Weights of a small GPT-style language model, trained from scratch on English Wikipedia.
Size: 13 layers, width 384, 3 heads of 128 (1 for keys and values), MLP 1024 SwiGLU, vocabulary 2048, 21.3M parameters.
Architecture: rotary positions, biases on query, key and value, tied embeddings.
Training: a variant of Muon for these matrices, 461M tokens, 7259 steps.
MLP neurons of a small language model. Each row is named by its layer, matrix (gate and up: input weights) and neuron, and shows model dimensions 112-239. Each number is 500 + 40 x the weight over its row's rms, rounded and kept within 0 to 999. Numbers have three digits each. A neuron's up and down rows have the sign that makes its largest values positive.
After each neuron's rows, "fires on" lists the tokens most often at its 100 highest values on Wikipedia text that the model never trained on; "fires after" lists the tokens most often just before its 100 highest values on Wikipedia text that the model never trained on.

L2.gate999:461503494584540440485523547512465464578480486491436503433479499609520525473551402478471482530434502496480492490466494511483490507506509489567524524565486561492454443438503459526494535466457493534532458453543523459451480492531473442469470555471464471462512481492561498411528446506503461534434430505480514463448564544477469589508527442522465592483501482485499503455516485550562500435487
L2.up999:438510468490528505481496556543498542522530485465456553460470558642496493552528451581508489446514515500483548506465456503459474542508500483555551529480519538457516457437488459522528477507503465555471476496523565476538522440511518426546494538535503565555511517460481462446549431436438452581437432513405509463448582437457513557516508494500538539483480544526469492467508466538540515503483
fires on: "P"
fires after: "\n", " (", "==", "-", " \"", "==="

L6.gate208:528476453556525495430500519571521537549440482487431496479456511516444444506546524491516473580508514542443468543450529528528499406510517505475495564545513563516500482512445520442504437548513543536436507444454455489420487524516445498440429532489516482481519529473480431496538459490503500545479524490564467484498455508469433556540432485513469491488380513506482487518549434551564503539402
L6.up208:517436449490499498459570497456485492440424442429503496442519542489493536535527549523553501519569456427441465473562576546598506441496476499451424538495461432489488518476553477440458503548515529512460413514484443533447468466460523507467401530539546538463477619482517486503504552509460520516503498547499523518536449573522502475524464592506535548494448515505499550514474480514554515485482
fires on: "|", " where", " of", " (", " |"
fires after: "\n", " member", ","

L2.gate230:503618473464546435534487476460482488559416535499486490535531564535466475501478505505557444501520499518462554491484529547590502497521521457511526489476453550566535555527471525512491475505476545531498457551529479509450465385471491484412531567500425491526559474505466513468530473470470473506452446544443413520482527471452440471562530528504511450522518498572397545462506506431470481528452
L2.up230:494552501483530472499535476474523513532450516527462499480403548425477499502511514511491469471491450470488510488491514554559475566518518491541512483491464491583532469573428498456416463494541544488525457514482500520507519401486462556375555549514428449535569426489477550430484515450522443515474488557482440436539500499492457486577539447512517540494497477519483529497452491405498426445541
fires on: "fe"
fires after: " ", "wi", " pro", " Li", "ef", " Pro"

L5.gate691:527495526434474480524497452511526466522464538481537529489503480453510577492494483465577430488454445504495475525553519532459525499505443498552525484459421426526451486400483552544480523519553560490554509489504426589549474492574483520474489471507457449493503485467430445478502515490466537548491540533530474427569531475485540520445528427418398465522490523578468524501467514445454362555483
L5.up691:504507424467476559501522526519541505569499514472540487550470467540569480566494483524502507465488477492552465504536505521500506456537528518634529477530507452453548522498470511477463452532475509533549484462496532488489543468540472501504492455464473489531559486442487499533520507483502498526499529569480497492537476541506466505591490521561526497433488539505422531503503447469547495533487
fires on: "di", "fe", "5", "a", "ly", "me"
fires after: " re", ".", " in", " Pro", " pro"

L5.gate924:587545515466476464498590497514509446554484534477545455511410526483470547514520523520560506539492470506521484465482540537502498516501470520499548434524534477485505489498530534470519516519474493494502440537534563542475450455535468482517555544465500413481503505478580487516506462502469418512583411431505511442431511486555509449469577485453395502428491491489537489581539565491457540557430
L5.up924:491504503526476465525507486495437476538526544569481480578457477545514476479600410566540507463474462489490502494548534507558552469442437541522445523492509566599516431502523454495532561488393471529504461542505574443440501470528570522533530536476505482512486526569548531502523543528485436437469528509472532461558533404528482536433527483497464457505527532492479519530547507532482544527532
fires on: "er", "mit", "man", "la"
fires after: " Com", " c", "P", "com", "S"

L6.gate35:488486557495445434453438503447446503484491527517562430430490526500408501568531453485418487543506515558599547521481497491514486443505436480516396527451447457449531444449500486501458467503524482548510476538528527482520440525579495541460492540452488509500524500519478496496587424491510466558494523520479516431554519516484563460526487498541547553473488476504487462535556494532511464530526
L6.up35:507486496487486491487558527504478479517478521527519503554415438483464535528472484541547462596486494463559479483514521530474571471544528526590602516503537536450455526488495478444494619586512436495545557435503501541503498487572412490473462530513402523651436455477486468531530486467462508493454507484495491522517577455521436514431501536493640511465478426546459475502497510486538476501556
fires on: "fe", " a", "an", "man", "5"
fires after: ".", " as", " comp", " pro", " Pro", " vi"

L6.gate42:480556453518479441563496532621485454484516458447608453486562429504551488547609437479476512421520497496480495441462458474484504472489554488528523451510490525432468507531512491505442501528473454530490507472388505475511506528499477487510487480479460513507479559523451541538477392544541484484546486519553523468487543437520490573492509490472447525494508461550494521516466523528535472488478
L6.up42:469498512490482532510471506521577474489500481510458505451558551462480498510539414580518432437471501444443519444483473554527441511523572473538481495445515508467471489555573495472453497600498480484483481547444554547469524548518543439476496486479530499552517475540479473546508490514560505536519462492582484448503588452515518496473552509527559507546566514504529513490523534522531473525481
fires on: "ig", "at", "re", "and", "y", "d"
fires after: " B", " b", "k", "b", " c"

L7.gate360:446515595536469430476449551520517498520484403540476484529456520482511455546515557490503442536503507518518567565443499522532531518464457477534504510531531508468503496540573553491444522472493510493540566515513453476502474544518542528605491452445499462491516515441517483459500549616506531508529532565523514519475601507474464488456473523508548499502513577443489544549511501519470453462508
L7.up360:452577421450568538490535529507518496561552522488520423565526551454535510447609502478532556545569519521506490461387573436497598538524483420472492469493556453542451470570476535531475503498544506457509544480458454487485478410527474517549545392448452590496548483537479519530515474502541429473428514474527470469540506584477482477458527473540522522546552482480508528482555515503500511507482
fires on: "o", "ed", "in", "und"
fires after: " F", "o", "li", "f", "re", "F"